config.toml
d_mlp = 704
activation = "swiglu"
norm_place = "pre"
norm_eps = 1e-05
positions = "rope"
rope_base = 10000.0
qk_norm = true
init_std_o = 0.0
init_std_up = 0.0269
lr = 0.00116
beta1 = 0.9
batch_tokens = [32768, 65536, 131072, 262144]
seq_len = 512
doc_mask = false
steps = 4797
MLP neurons of a small language model. Each row is named by its layer, matrix (gate and up: input weights) and neuron, and shows model dimensions 80-175. Each number is 500 + 40 x the weight over its row's rms, rounded and kept within 0 to 999. Numbers have three digits each. A neuron's up and down rows have the sign that makes its largest values positive.
After each neuron's rows, "fires on" lists the tokens most often at its 100 highest values on Wikipedia text that the model never trained on.

L2.gate170:553523517424463438457466501456502524511519520514531521478513493492415507505523470590462590475538454483498520524482439495526513480654504560519493471434431496501496488520483533501455463502527393545510429475527505473480503506476506496415519493520509482477533442496512556514430514556510538507
L2.up170:505512404411495467468526512439504506475484494508481493447540493503526463461515413528459541441625460427493501478505456558562439483535511481515508590510421484513485544547487463519509469544540549525475503497484515478411508442465574505441553495513459526498454484507539463440450489490520523502
fires on: " his", " (19", " (198", " =", " she"

L2.gate524:586506490552574471526526486549459472557507469488493462445533502486501535464467546501518562460548502508464459496443574479494466469456464489449483428402454502539530384448516488475481531561493514469460475466559485544521439526512543479470441503537513485477436451482477542543467587457521537513
L2.up524:494452442471517555459526447466541545523487439475525588481520570507477503504450511473419495478430418415483454554472528465402519487495484536590489524499492437505520461518531460491431528502507508380495453452539567546460501532448474506517510577528515484464564401505488509476500514481561486511
fires on: " up", "ø", " Norway"

L5.gate347:499463542565470505524520525464524560593433532501449527451497477530467571541608473511427561585503455426492514465423459523489522558582478501479531513500499494510520448488433506528449485491510458553582464521475493558539525481468499479519527519470501533484502479578502522505438567506507545426
L5.up347:531420608606477560498540544452507543500461367501522524489546453524520556457466516487549503551516500522541432563432554464514571525572461501535550473479483530552502476509555487487411531484455484578511540507458493516462499538477533487542491489502530525494531452531514426491501542460485533482
fires on: " and", ",", " if", "ing,"

L5.gate162:524523583519517502516496508472582565526503572527461533494537508538498477564496552389537507493469476467496544529490416494546530555459550555534512419511463484572505463433550524489400551479476541506512490555505539464528485543535519441529485485458435479517443425471491475530474534575548504538
L5.up162:470484529481492511411442470441466607443482500516521449483481476435520500510427496471490479511537479489478489539468519426548550423503541546484523498527537471493457445484521489522518538480497512513510515564520501470519444542458498487554547480522461505503544489511478474509526534460451431495
fires on: "in", "ell", "ig", "l", "ar", "al"

L5.gate431:492513484489467444452493546460503527538482553521533478525537434512418529566437517561482509432473475521523525438443491533520532542449580524491494492513425473452514551535491513476476523475564457593493500476504495574518513487572542428518513521484459486564501451513551487402452474512521478479
L5.up431:490504450546511552416475509506401566540538423533470409474461425506506531460589524522454523493448537511534539449531506430536459505612477487492549470452502545506556474484532508530482497539501451434504513477533525448489529485465506505530543548490558440548503542463490470481464460537435510481
fires on: "W", " J", " and", " B", " Sh", " W"

L2.gate277:527556571557491509532500475523530532517447483541451486491532519553490492534503457484522505484488516492577523576504485536446555524545443482532553448558496485559511532555527517460432530510420510536455558538515439503554493514522472416551520514568480492501538595491458511433508562499519480511
L2.up277:515501498507509488574499546505476452516488507478551490524455479521450468550522493462494534447451523525559462511511441440451595528482478487521492512559433476471516476505476572498450532448460513551432518489495511497494490534455448484503539527500492558457599491464423561464458500518583497507
fires on: "d", "erb", "els", "und", "n", "ud"

L2.gate339:615517494504545517445532440517445482583479510453546479437549544438445467537480473525481551561478467568498428475483512452430461608510498469539488545467454526543507515440482474461506516521547497531528477444477526444503472499490494473475539473526567431526528478539466492579497501459559484525
L2.up339:535534529434501445530554470440453541492476521501506475433518511544471525399490464523520509514554454439519475553462508519466460494463525557501471491491467452438447531507509434549518539499441499457497506477519492622468492455503509512473482512473567462538543473500497483460493484535492450486
fires on: "\n", " was", "ed", " remained", " became"

L2.gate418:576495524485494463532508523514500482528510517577600488519531507526418520500482547483458571534506480476525447525465531428437574457540525534519562410507483518476546461528447492435463513431524480518466491455508566491535548470501514460489510542515526498486470565543543462503481495521587581501
L2.up418:473502471523504540531568512472502498505491404529498495458539452417494578506461504498443479463460536481498434500543508473413516436461468560539534504509437453459553512517513438455549524593502536468487494468554508566482554514463507487492384552486524571481497503493498457431477488523527469518
fires on: " two", " their", " one", " its", "\n ", " three"

L5.gate618:531506530485549498467431499546575514511519539520440465450447513492527536452481501474463501431482492494498463440510502468509496520514549573532453520555527476499482514414589528496506506588522530543449481471563481600548563492560466453494570499535444556430513509498536450434454429475496460529
L5.up618:506477530469467572457549516465554551512511568475426446456482515458547492453511538457476550474506460530549487505535480551501469541571477514481470501472432483489532477478491447481445478503522552515543519550549473542501497486572506487505492505548547542442511488477470527520492466499485527546
fires on: " was", " is", " be", "ic", " not"

L2.gate484:510502527497481470532488461463463509576492509523502573487525467495569501589548557522521558564561503532487499449485570432510523419533546514460470523412453554452491555452494506473527525501585525526518513496489519475482491517528457419436509573510535425484492542560472561499452539535427549527
L2.up484:466502469519440472510490504535512443481478447477499558493507459487582467550500486558473461542488496620465468547471583452527541503486529471526481536482515573504450560484506559502502555505508468489474586494492516431458570462512455447456448529508486515548474480550560501432484485521470502491
fires on: " K", " ch", "-h", "j", "-ch", "h"